config = dict(
    attn_scale=0.125,
    bias='none',
    doc_mask=False,
)
MLP neurons of a small language model. Each row is named by its layer, matrix (gate and up: input weights; down: output weights) and neuron, and shows model dimensions 16-111. Each number is 500 + 50 x the weight over its row's rms, rounded and kept within 0 to 999. Numbers have three digits each. A neuron's up and down rows have the sign that makes its largest values positive.
After each neuron's rows, "fires on" lists the tokens most often at its 100 highest values on Wikipedia text that the model never trained on; "fires after" lists the tokens most often just before its 100 highest values on Wikipedia text that the model never trained on.

L8.gate345:477562431464599496526549513506485404492437676411468427502529542504550487556484678508536441444507581513545467439499521416538479431501577499597554531537524485422587454476558429533497474537527501525480462474523392512448462463583539482444544530456457442541519529510462506468443535525525543465
L8.up345:494522509599523527441566525439476501455599652480541510457541489486519522557478580412491589531464584565541541480572500460499472527488535543632538450506491502508556504489661401500544468518498495513514530451432452480463389551471475608486469386489463404510473536496395548437409506454420539524
L8.down345:548532569592481557553563459430598601533523482453548468474503515474488501528385482468439489527503535485540467504560498539462519466506533486482477395559554577486575451543509437568444534442435446499547535507501610492432392518444514551516495402561493504512567498461485527447508499442535609419
fires on: "==", "=", "I", " I"
fires after: ".\n\n", "\n\n", " \"", " ("

L2.gate450:546459423406508455493367570517444579518549445469511482452475582441559418398530534473464447511529468485515507589420498465533513506587515541610506538509518424516592617532462494550411450473427494503445542437509489525538552506535558488525533495481452536427511465554483451518554473473436552488
L2.up450:498510427497508487569446474462474557528544484522545504535563506443512546484555536525449496579536503524554577512466504511464440470497566493558435553624549524573530464416523530476457584490465527551495518452428536554559568517467539570539470485568438457556491459482521554585535495520455435475
L2.down450:521561428474484521462517387480562519564530544531565525489504475521479550398536460464481507560474481536562554484471528454466497410458514478466515552540495539516604482516540443473488472532552517564412441532440544543582576520471468609501476539474476561504496526503440514573491486613486469557
fires on: "t", "h", "ite", "inist", "and"
fires after: "D", "ron", " D", " d", "W", "m"

L5.gate284:543547514402450543525468519516446504513554510491452469465549406531573535486444527516469475437510544574486525433581523445472478413537444421499495570501508507531422532557436493525531468594621449509394585616514483487401505619472509433529525469482500534554427522513603471504410487529473569506
L5.up284:468528475491439507563524417494598487415453471443470574433438525508536506519533409362455446520436461438504458434539517451493438469501469561549487493494569443454453523479517462448557456503498506488462532501455457486537512506443503504493600458547517466517491361565511530420518480540506503483
L5.down284:477543430498418545508515482613557441476458462463391474443538586577547480527559541533443431501472511448490552462586536498468436519490444516455519499454490512503467519542569526448509539476514488490494558470489627542580467502501518487461453431574534486451462533553512426542531464573529548453
fires on: "ru", "ir", "ran", "o", "ear"
fires after: " P", " M", " B", " Q", "ab", "m"

L2.gate533:387389525474513430400483496568554555379495483568451462406546447494483531419371522441462535503412473415544513480511514508527479494464529422506560487521428544495534471548543449530420534491462543405475496454532517477505558438423453430433496517531457522555593461441536429578495491457535472443
L2.up533:549500457436536453552506513431516446532460449547587448500478513490520567638535405510400544432561477491539496625553448426551588487484361567472484497436431509477447499481476547502457474476574456520446521543465588435587587433479504500516406546514538444515523439462545441565554537525505517566
L2.down533:620425500490449561366459568483606541477506461470635534525548472445521513511483483486536516448478488499529503478549475504485524550524531529496507462584548463545434508501522498535562513401550551561491408498471477529523485509434441591407476438445502604515464403503508570600517478497443676456
fires on: "as", " dr", "el", "ov", "ev"
fires after: " g", " c", " C", " e", " N"

L9.gate121:481488562508576518458555510541511505497560534369555495616507423518518510517582586398582554473530526432465530395486461436592497485430460502460583510522482517443499495482444487465523464518611568475507497481451459503548519514492523511448564522446568529602515578482456500499541488519540478511
L9.up121:523494525506519508540551484480538483475476573432552507555595509569526504490485539514503455475448474526430578551440493446475536438523506496442432468437529544397512565534550536565460533464500503500650465463545538515507531474482542500550539495592463557549500540547483531497480437547482564541
L9.down121:458565647541532480433544506512487512539466557495533530500548447567508571493503494488504434503438530508484545534511400391502518523525493525534486402521471474448490591606503391581477533486553506413525514531512491547580526436539539466451549520495433434556508527393444481502382512532490499517
fires on: "=", "==", "===", "-", ":", "|"
fires after: "\n\n", ".\n\n", " |\n\n", "\n", ")\n\n", " |\n"

L6.gate567:502457445554402539447465509489429546427496475489484457552490453521463582447493537434455457448545454495551448477491497460501475530558539502391471500562485521417505454470579592552580498474503471493465472452495538447472501434502452565476453527547411435437510560501468545441438539395524424573
L6.up567:495527443450548410555493602483526485435461512527417530519483475448499539577510481464472450389469565517492472593503540476489542506534473623464490501546509431495467566468358437552605510493472552522534543553529481481406497505482473522515558573474565424497525495500498501592407447474441458469
L6.down567:492471558478446451523455478584524466509388495437387501522540427536462571543548545446532509518563499542523542492466420508428483531503451552497453493487422456522482442467434513386580503415495522443565486542454478508467466423501470533512475610482473413519444543441538483500443450450449527465
fires on: "it", "op", "ong", "oc", " st", "ot"
fires after: " c", " C", " t", "c", "C", " e"

L12.gate263:518548522482523551529558468488469511440493512522584575511563562556526503498539500392416530499529496478416494471511557552405531416462540519526444516487493535460514450564524475465504570587600504445531497479454413497473495546568469525498484461569523447436455597485427549513457461537489481414
L12.up263:477500477473516485434481520496470479464444526527492480490639564495520485486506541466438409487483441478381587433569529525494428517499375539529522535629436397428505430570547406524459515547505521458548538587501486468463548459505439461533466447516568487504495430492548542461453542359490478543
L12.down263:476460565534528473503437578489542505507581504594505522495541535585571488568468530485513425533426472603480462551513559536464494476444500495454491537500562512486506477481457629561485489485533558525465547478475524571634473382412501501469414438538481495572499606399535536469524468478583508559
fires on: " (", " =\n\n", "-"
fires after: " ", "i", "ard", "in"

L9.gate643:438570412481497503465544509450480543439523523433467500464606502586461544446464568483534570535474586445494542516415510497632461430523524524451457446452471399515474587502599512508419531565486572551471468492559451510440444476455443535492489578543508428476433464559479435593451486456512417507
L9.up643:468535477477535515443507441473462517507542443418473588537526497541488519508489422442512531416507440372551460510531519531521456466530482526406576522505490490614515543518562472496436487602503492441492435566436519493458503476554425552491520521490483482493498491382442483453511444539495471519
L9.down643:586420481495494432427460526486555467541461510516519501427491438536455452519470493474537581522533533563556481425445467494449586508484413555447524526483490519443484413513461470368480481558553526490491464550503525438558494522487548464522369497509536454399559451467467513525522522564479495452
fires on: "d", "j", "ad", "it", "her", "ll"
fires after: " in", " I", " O", " Gl", "it"

L5.gate148:570342512496489449441508535532488506536482572550571529458485503405494475494519501580476477542519516536628510521483495427532444474558497506522501478489500537552495521496520527525489505545507439426481520570562482529533558516487474597533438447507458456475537620434556548467402347414445507488
L5.up148:506539542526541512556493557446510552474543531428441538452534445472537501522487523435429530500520541516520427556440557579437553571473566499465435447526545517553471488582477508481501526528467479530607362433425509525510567498511488519449504456539507511452490483472346445451498515534468590530
L5.down148:396520505443564518470533514485503559456538472547522513410537459475499551523484433455529533415504542614551545487358475570498509430424477468456455426483495595586496509404510531463475448450493436402491533519359534460553538524459572511447507510514514510470448422562459485553461461473493486531
fires on: "as", "s", "se", " $", "ston", "y"
fires after: " (", " E", " \"", " F", " sub", " fl"

L9.gate13:519494461485524493565440506539517588507510543450469443443568450477504506595518516493554514502559481453598537471566521430465517443497446449453470523377501464524608427587500451480454459474517548577480506509457498537546543372490418424461453592499547526453448511496523562459540557525466488530
L9.up13:521618476467509535600497455489491501428515493478509458441399501458633460494482560469504597510560457517503559576552489501483447477407497526458438469463553518546506555475450559453480416503522472542442575486476521513420473435463497510478446509546460596510515580540513508501493540490470400637
L9.down13:446452479439434479504469500542502521485501424534523454545415451588522450472473509507455522526560475459478495450523549469601520514422494515494543432450431471533479465440539462522515462558574387479503517519468524526460496552486550538471470578584523443591569526423501520572459519500464492559
fires on: "ir", "m", "as", "uc"
fires after: " B", "he", " b", " G", " C"

L5.gate146:478485480484484519580404440500538555548484535386571522498519453498507599524541505560521533535546540418464529485488471535557481549551636527564473538526555499480495430493533422517452571531507387495449457515573545518497440512557542495440552576465466522559566471473479508514538576548538454472
L5.up146:526451538469520425540577483542522485450517566493538493459535563510505704508558518516530484522443576442547432493501466472546486569587478577535480464511444416484480534513572541517534516492472532490494481489535506503564508456544417515477482386539501505552540525498506472540559553477518496532
L5.down146:517417383597414455476540520449544538556555428519492528472478401488567468433512490459502497554534461552485431482469524490506511524490487317637446483486498523452478484452410503474493538524525417405518539500535548457419441491536562449377562543482554539473482554449494555545504560500494464535
fires on: "ry", "le", "ony", "and", "ome", "he"
fires after: "en", " H", "th", " h", "ig", "o"

L8.gate44:491521541553556386571535472536401444545478543451533509428475500470586522524468519521496565518507558480477544426498487451520491509459488485473557526463550483468536532467436530524453437556554482398539442535464461424517545491477500429494532474384453533480465434489477488451361509477458503530
L8.up44:533563558484574481561590418533450410492486487503448483468445539508621518497529545553491474530461523484453593574519424435527449529433477542467604518486564414468554493495464526495411482529494508441508497463488448426469513478447534490549536484407467487519457491425425505417359496460468550460
L8.down44:499516760608666503467478481464541473476454486481531492489433459530516461527511447511504482584485522459466547567578487464547542489507486518515567438537502395380514468487493513485510522498496480437537501440541515520526467488476444515526565565481473503518498523478397492452435530509521513472
fires on: "==", " |\n\n", "\n\n", "==="
fires after: ".\n\n", " ", " |\n\n", "\n\n"

L2.gate586:537542526523505509465406488504578603492478490436536491478470437532484524420489452470559455487496515552538480412464502503489542445475573511434501479452522507438588457454447524485578419575609492533535573523587536520571493517493374499475463541464515457515473444483458553429456402429475415554
L2.up586:482555528426531440434536528480515503412427543470498645415463496489496486447510531461613534495440471509502483464450499488521494429506499545405569524487580472473446517589435527558527602573532517427448612545480452393579492491455496448425475499495526346456486532462425491502454543546465545522
L2.down586:460504412469506525450417523531551472470531559552608540540516519476478512450562482474617481546505579401476632424508500561490582478406556595487531505532547526467458470557430432474541594481506481377443464569505512548583503453534445578488474456541504393552469521498500521539553512576550568481
fires on: "ore", "echn", "it", "um", "oun", "che"
fires after: " c", " Sc", " C", " t", " h", " T"

L2.gate236:600550527472512483525538437513423566498526454535569587521427496487567566542475470560596442496534534452482570549507464427549492473503550481436467447503484554423586488531617512579450478574550503533506566447512444483529441438477402529488567468478405510469564545416453483586548585464379508523
L2.up236:471436516552492479496520399490517522560474479571491480494502465477617544494610560443389521551483518452501529477523564538502388432501496428483519556571516493419483598505495498497473649469472445472561501553470430475544452483543535558473488472499408431513468477490454501560536549457473496438
L2.down236:450591607467468535516461558455439471519460495476500505480462527402496497438472523600493593510515497497446551519449480568403512543563496520494503543531506552467495458480523489465510522449491472483551451521545398447426561528447492504563424553514491538517472527536473491451443427506562505591
fires on: "ort", "ub", "ire", "are", "é"
fires after: "h", " Sh", " sh", " S"

L8.gate515:467547484549593452494607424443465457526440520457508439516501516539498502631522553554448470516494520590553514565474516572518363445472519517441557497463469525511503518466393465514476452502531547454478470541570507650560400597419460555550476519459497510474536521514532460502412527545577466512
L8.up515:446503533557493529543500544549505515472414522495533461456517577656565485539411476495564408584453536478503520479573433415476461579555517459510440466442483540420545467525483609525482471466471462554497513452562506496489569412442488520565417392470550462505499539498369520470583538524478496557
L8.down515:441484581586471511439432458526484457503539442505550472453533550528500468427483457473520373592495488563493600507483493518525435522556429476430468484567420441494478506519545400569490492503499525530547455380475472426461488474481431548416495463468478453477470522573543562470506513476430478414
fires on: "==", " ent", "p"
fires after: ".\n\n", "em", ").\n\n", "\n\n"

L5.gate555:543453528574471542484574517446528472466422522395495462424585450454477628604526464484484594534479419475558512560520482526560489549522593460534471532473542529481517469469411535522449560505544447511496496516504549531488509536446493511402436443508489472491543579497465547463533496469507586443
L5.up555:518498504430484518483469430478529426577527489507524544396486504504479513490523527475467526505492406501494466399493565473451461581548521510623371487475461561359478550521539485501504506575501510442585461449590497478518574543514474486487564578569452443451488496425528498443485387552589478540
L5.down555:486495383499500525625475495491513500543404508478450489494412463482486557557537488479514509464530436511560520505511591441521480441486648416415453419475493485589451509515487572486449495555532455550477514419454484489455423534493508559412499479508473570520424490524421538446578508521506516442
fires on: "ated", " high", "and", "i", "z", "he"
fires after: " h", " H", "H", " we", "omin", "ig"

L2.gate112:498574577496488543521506490463426395440476506504509472523562457574487514474394494502507506454438522476601523515422517458423463553457503505410486523455590456563531557459481456502555498524465574444551596450519488493450440492413567453527447550476566414452564547428593536397393451461465520455
L2.up112:553479553555493500516502494478516511528467587515594514462649466479519429487495484467526476464542507583527470457523578457562462459556541439458514446469515486469499600492550501449495537361456533517595485512490462581458597494456535612526502444603488415489526384477457481593514468530511589562
L2.down112:487492506539512489500569501484529468525463506533487467475517525600502482540432471523519560541476490436473529489436533516450551438484433560446456498476531480537542520521480436459469470405528455467608508512491442515474552389448483492515482552508449433524542455500478431393457492580451459525
fires on: "el", "ine", "at", "il", "e", "ient"
fires after: " p", " eng", " P", " C", " st"

L12.gate579:500446495550517480508523528602515505472556478566453560493492555472531461538547541520512581545479533451440540532468467503501459515428519542465534524568547529553566554430546444571655506480546527549518542544440492451559462607446625466470461558503453512495508463416566447574579495555550491495
L12.up579:562510550604466528510520472609509462570487445492504550405499491497476460463543620432498454505546575489498503510500523472455560515454621521495544497523419479451382520461513472520539475518453559569543507537479552456521453525595502542389506583525428554477538526448463526436482573553515478437
L12.down579:462492574548584455506470450486503543475505463359491568505553466523483501484525484586575537478477455508610452534515532592498454518451511538443522436434492462577506467505495449468528550508542485506512540426587577616405525502517446412413565514456532375547630592476542548531452473531486459423
fires on: "0", " in", " D", " G", "st", "or"
fires after: " ", " |", " ab"

L2.gate571:502406488547496543371547503597502523564565538511491506509572487515523479462411476517468458526455521437445504482435488469519464527463523470424421530436530473529573518468381398526542498502418450549536464524458496511396560435545449491493522575490449531532539531443572509538566531418459475622
L2.up571:463458558535555421499437360597505450496515540512522352496497513508587485550544538481437537538542464560449544525504572574518521540500530514575498565557598499396448443536514531570492572492485479546579558498540415514494501579485551488519507499509472472534416420475511470590507514485526502485
L2.down571:453548629473477546495422463482493598514525541490530474547584505524618454559492542601538530541473446577518458433439504478477526499587441452508448550506561476545502528502553476542501485546466531437586479564494546541494481490518439576529470520490522527470483474476609489442418497521560506484
fires on: "ort", "re", "is", "res", "und", "ah"
fires after: " Sh", "Th", " sh", " (", " th", " Th"

L2.gate201:480472453481440474396470526514555519542561594497539452574485477575490453401573471543448437519538568499466593541389469525542472509557527376564551471579516493430596451536524602501456494642506467417485394439557473483407572543512478544467466574509476396559498503560589564480458484464476552469
L2.up201:516484489479582472438583526462521462527532498536511525625531528420516539486503489498576442468560610454527488462533530595458560514588546438453556493454438588579476535460477478461543412523521476489508467474459518541462499523489467589527518544399465514583420501480478437472408505433547476444
L2.down201:454510474466574527512542511515550476532516531506426424617488532523505576554575485398560515526568511526422519602472499481491567536466527489564522472518476471477549481538539503536506424469589491473538440440464458509391473537444577525500546460525473492531471556469612488465573467393470511454
fires on: "u", "am", "om", "ant", "he", "ome"
fires after: " S", " s", "S", " L", " F", " "

L2.gate8:467419527459571436442485481507508374442511535506534449505545492451507560499405546503500502514498440419483533565453470468529534432370498633510476596462461525528492507536545435578565400506592542539467482591578458436572548477428570481501548474568497515432516494482515479553404547389554478508
L2.up8:502476499527545476461447496491531459602514497533503487595550446507415531495492507465476536564558458504599472476502560522527622475445511609434484523506532529532393526478482421562411476524428589514421476530543622465508549461476467403416523544509489575536462474441537541586595472513430487524
L2.down8:540328542514599438472516542557467458559456474503505431522502460487394634549491473423559513532511484459530506470510462539455534506465456520472450558521574540600492544501551518529495487512543576474491448534594588492530500455437501469533451433482480500457494384534491579527549497468555482448
fires on: "ir", "r", "our", "ran", "ou", "ood"
fires after: " G", " g", " C", " c", "G", " N"

L6.gate145:528525446464542423581542563445529579527580463401466565483622491436566529487508527467436531476469545433531486514461462507564598498414423536502530510424557424454524439534537568458495534572465427399540545497509451531481506518457497551448440510492516500570408472570560606483432438458484444524
L6.up145:455497442503493561527497534463544581514425574427446462415467496478550482515528538469501406476525506503516516536447563444431475526620434402511467543546522498527439532498421483436479394443559510447553508549585478558421491512529509564490483487467432581527504481502448515446418504586436515491
L6.down145:466546477456509452552599543501582603496509464458496552428553521529532534594502420553478491449486483431503488562424506438515518529498456499491480466515473481503491552465485487448505436555435465497574463536577452496511498556568482643492512538505523534546514449570446533459500506586437575520
fires on: " .", " –", " dis", " \"", "?", "--"
fires after: " |", " ", "|", " a"

L2.gate293:422514499477463454500519496483435574518512559503440487457553473404492531526448457495501435461484523434474568488573481461504531539494415572552484477480494427505606540484464476519491487558545410602504480509444511609517543489484394450447501650584468466550493522455505599496485485448514462582
L2.up293:538534488453577476516577538567436519541434516582567526352520514529518486506392539428531590485452467493550515494569538415497468466488451492464534434503499455499474464503536648558648464558566454415402526436465552491509575485527485535387520526430498455488430521414539407591480499482426554572
L2.down293:481494483510441451478502445462519485478509446515566514455521438488426464513447484489438493487569572411504500487486497446491467549486490509578406434455464449430546555506510464584459507572523464578528526527495393550443487493475461546544443619517489515499494524503530564535519530387465506432
fires on: "att", "ron", "ad", "ra", "le", " se"
fires after: " b", " B", " C", " F"

L2.gate358:537540493530485461496394473530458514455511480465556559534526525560598569587529487518466476474502596610477465438422450554524465519555584475627520530452529395427504519451586528528451535534569438502520582547531525501471412505508507497496514579501558543595445459456505498551459429414499560493
L2.up358:510548529503445558473458475515524524498475536504629520560502478526588525512595522506458462467429520583460508460433435509496531548472553444513486440535562394409542471461481481515577502508510461432475615539501502591490605530516469494470538626453455499528460448458576454449515457456518500534
L2.down358:446438373563529554498455574467433498510462570511536493499508436489462578526499506465451486487490487510525499539512473519450541482545485455374521474509499481468523472549457468573571609505542491502552546517512499549592443459577455461501553575525467460436470523518544404527551534570501526473
fires on: "ol", "ur", "im", "ib", "os", "ag"
fires after: "h", " H", " Sh", "ets", " P"

L2.gate551:477481526493456476554449660514452538449550554452536498509587546570521574409486476442443431532507427562547435506479517389485504535584511493435508508604559521416511534534524554439477444536434431512483515454504513456470531448405534495502453585468463423485532494581462476508508511469399482554
L2.up551:498554409547391453451552547526393465409488547441492533604458426536474499535407475432569430616513570451550592547503469459534503499506598492579546547552499530437549456537510470469468527519517527488512472588506449514489520533521525517519478515430482436455524538576475475503491433544541502492
L2.down551:493483564509570487436495508522578465540492404531489479577515439458499489577436431552455467514512539496483546531495422640537498570465520485552472464500485454526584462463537495516491595508551529449502492540529502444516547506595440596561555503503447445504567569474487536503481477495510459498
fires on: "el", "l", "over", "om", "il", "ie"
fires after: "k", "C", " c", " Gu", " K", " wh"

L2.gate679:489560476429510442457555481476514507498530517562506454573518596553481481498481422482528457559522623441483565527450510497509435514451539539513575462507524563490523477538469585524479487450457468547513450584515498543401447563544456462509424488514445479598525506496420362452548528528487513465
L2.up679:505521464488574386515510450541546536582507498447468546485491561477485510521524502539567483451479546434460537434460507482617517504523549570470545457467512513354436468498512451478460417539458378473495536465447399469431524518447528504484409546485552497551399461521523434552468547379508424493
L2.down679:368545406538421501481464424460424622567513531492423480570492480564587570507469493509479454512511557543456509533440552496500430585535489578477508475473510513448551464576547480506526438495458445462459427442418540563443525468481498493530540575543503525522476531530536459410455565429449513473
fires on: "im", " El", "om", "il", "ome", "ay"
fires after: " S", " s", " J", " reg", "S", " the"

L2.gate397:495491529347512512514562468366499496573519496534482540478599438535439616529458490460518571544481560444509533426406413544464547481397462408542454552518478403503480538555512455480544519676546444454493505504530454497515498488526552483464472478496467539604516436449499491487500478568501528498
L2.up397:529512576531489412445580460404474590485470493453517621529502513583451501582475505505600515604456544462457444529433452616472538550447492390514452555536456560473571511585481500449541534546546531444509468530570493512571423522481487478431615537454411555595558509496478462596577534485483498513
L2.down397:557543504505526474467587377560543547488494566436459510498535429483511582477568514501498394568484491485416527602525557603437477559537530440480525558561497583447489514466502487470590458410510505491494454508537527488574506432532490456504527523496445488459463540496447491496471537433497513545
fires on: "y", "ical", "ur", "ary", "ay", "ial"
fires after: "d", "m", "if", "f", "et", "em"

L2.gate400:499587554435580500461518497583484501446450460381478513487449506624476472533516504533429538528535449387506544434484444530583524419548509516539551516457435504448566558559569512521500445553506448470556530511523460413565367475489486423474564628435493497467494550508444411420430518618478512479
L2.up400:461525522547543506441476436572480516506532455487596404459453517534484501486535591466518488435438491462510438464403550476512526514535486426553489467484448465437544400511528484507431522550521495472524548602454559549575478437496419517442530511349459466517523601505484529446448540539455503434
L2.down400:523513460511462499576552482476335503528426519446438531515554505583450496458479435569465514533544418540498497460533492543388518485509575477508442522534617535577493540580595500457578443543491434554513544434482451561469460556487485493541481559582450502477499510550546535492497442486500454495
fires on: "ar", "y", "it", "b", "ate", "ind"
fires after: "h", "iv", "ra", "as", "ac"

L7.gate326:477458480522567512529487442505429560498537494561607430426570433545491562395509545541521487396553513463488440410510477538398503427523435494551485456504459456424504488463458507461473432385483495431443497541467594457431503552466555500457478459600538495498436480497553534569432454481449509456
L7.up326:592474480557503537488472584374481478489487550543545646516510511537535482416461487434552446510500529531418544462556463517457529592446480532565514426432547504471554468520517453440499503503561629508470515516456416455453469452491513498517481445562500583545575465509530516512485439506492531446
L7.down326:471560547492545495488515546433470475451502481454560592486515449617463535494555541457476503543470530493437551664459433458579439485483521546503412531557417505509549493520583504512483531506493603411598491501447463458510539518496505595550471467472519540447495492517444452504583430448477461551
fires on: "ort", "°", " −", " +", " Team", "oss"
fires after: " |", " sh", " L", " n", " S"

L6.gate557:578545514525412513593534508582464509462466562454395540527564540562429565455461511503550453434528573463456545415420537488590539485486486474492596509403501496540464526458490539547500495466517477541482577468556453530562516554454448513539515519424512542604475444463547475495651491504552583542
L6.up557:531403517513482522530511585471413475493537447476487503528517403501542498527471543585419574489502595537529479555493512533516448413489536513521431522484471419509508562487513462564489470430502443501542569495539468463482539548519510401509452477584557531437557516453521487531577547499454441492
L6.down557:482520471551369510541469481503433540584431368513435520463509484459434528570531416479632553535455491466566554579497514535545518531551520479544500560435403486427579541463537583514556543505465506438493521584532507525469443543506483543497556570416428443489652497532545505474571517538453536601
fires on: " F", "20", "19", ";", "17", "22"
fires after: " ", " |", "1", "–"

L2.gate576:508452543546468461482408491531481521496478511543507512440503526557494468465404442516435489469561473532532537434445538444536464582463567568435502496470415398468393447422474567493484474610546464525417545482449542510566522558430531509432535485521458462512545459590518521544495506495519484529
L2.up576:534492499516539466539510545494496562388471447483484584508517582512425492473417462521432491544520605546442498529452543471574480560436544509559521585382446431538594441537490504514561421524500456455565492507467433537489462471541565544498612461547377534494516545524569536452483474434526477441
L2.down576:488564494426508453556462505440402444515507571485530477558527463497570485493438469490521572559471571543464392541565470495551481522459463475418495464532562548561440438493487490461516459492461475576444437469580434595426500489477436541590510496524412574533480616440536568412472483385532461527
fires on: "and", "ific", "i", "ie", "ter", "ec"
fires after: "ac", "g", " c", " n", " N"

L8.gate321:596510468464528555477560498511496494534502586535476413532518468440508509462548512543510488480606628424424476430509556462552488420524425544532444536593468540495490598506508538481453412533531496487465555467529493494545459509422442512515412481529524438539376442469473522416419451490464549498
L8.up321:508567511493449472435603464464536551530449511431611550438516519481488473511376541490463498417489506440424545554498437474495442520538446545594523499460468483415467556481471425562456416546433528520589538433491550607523492427470486507519562547433450552452507524472431553491502418536427548567
L8.down321:476567627591475532442480442545529573481471591392527487433460459458522525465386541532580544464467534456548486562515472409488489520585528527557442457452465463516508595530438496559454449509546524429625459522504539583497404408455476500486511539498463551508513517421380513430546457469456440504
fires on: "==", "===", " |"
fires after: " |\n\n", ".\n\n", "\n\n", "==\n\n"

L2.gate150:591476485416623550492506451483454540570534501537561533505519504561534458513527524519565501510500488492513446484479484496395462415518480368490426499575467496469496557435522500517478575509478453507564476537428567548614574527511464530528382500512500540513409426495519473581543466458540509489
L2.up150:412497548464421568579513459586514507520473483483541579468474515530554485522538626492485451471464485514534481519430514514484478489472442577539550527512520408487475495563426496519449480530449549435477594599529447456504477468549455665455534584425450484510443509538474531533471611568558586471
L2.down150:550538503462495460518552481504601477492538580457443554517499497520458513489460504500480542566467530562559485506488495441592453462432534543449514563499501503457467453653500413471426451513501526468500444517500456511452494455593515485417492516467465515536518571521418489581546577557581431474
fires on: "ab", "y", "ot", "he", "ach", "ive"
fires after: " M", "h", " f", " H", "ig"

L10.gate13:528448495550465529554566512483426499449479473545427535528420520487468514485511560481494507457572549539559531573420498573526405407499453383549536533570586545524488527526466491547454457437428623440514419484384506488509517501555509479414504459439451498452530545576524585435472440439482483477
L10.up13:478518486499543517424553564476418505505475494460528515416430397478522407557503544414412593475540521500538555539493560493448454584462483451477465497444520545557495433605501578507518503545463420518581554523390459471464479457457540468525554592519487466499521498445505438446488412508499466421
L10.down13:470492468542549567505462516511512477486526473481502549516527519540486477537486460489467500417394548517446545512529507448527432537392538597521470508513524466598559456502511549482557497558502585505514583444414476609436461448472484561451544521494497467594423475585531480546503521492449451451
fires on: "ic", "act", "as", "is", "ion", " ("
fires after: " F", " f", " Ch", " R", "re", " St"

L5.gate490:509433540438507491457383518531464449479540581425453463499446450493495542407433564446504475524498518464466476425449492519517479472596497617564494542530521546455518463482569456484479475515522441465445542512543404511475597514551485508528486494486474442555519478544482560535407502529482444491
L5.up490:402519486357515426549536472555490509442496513518474569481505493536490524420504460455471609564461556492574429450435523528563516511595470561494487499490570511545472540436622516533473497532533469511477419554540505595450403516565581571467434567573505540481509549482480500536430523523465556437
L5.down490:486499556494462523495502420477448527495535547523360490507472551432490463466573494527482461479450557535534585407505494456453515494513465469522513501506523465567550490504538537589441570543460492471446555454472482556576512453485521569463552468453548534461552516470525535535474456493462498576
fires on: " |", " –", " ", "and", "|"
fires after: " |", " h", " |\n", " o"

L6.gate242:521540416450589493514507454519440573546497521509435448570567569395534507487482531520529437492474609460456456456468518497465574471530499532437559499474483477474570521549392483457540496551500588424599432523531462545527494543469406585515535584472507468551521404567436530491398512513339506547
L6.up242:452530425561488430485523466557499494450405549495485403464572491404624542446485631500567485484464516443571473397503451477478479511482512562505444499514396499616559503453509431557441564483465507494509529413579535533480547502449586512488560528459545484515576503520465554558486462558493459542
L6.down242:458520597528602474466542496563492515457438492488530498466539483392504432478468555506479490486446501537464549495524435423480526518521499484540595454596493481564503511444516449524518536437568526540533495466476538551499461451468476477478624450482472483555511550564472522544534547583456552453
fires on: "===", "====", "=="
fires after: ".\n\n", " |\n\n", "\n\n", "==\n\n", "==\n", "===\n\n"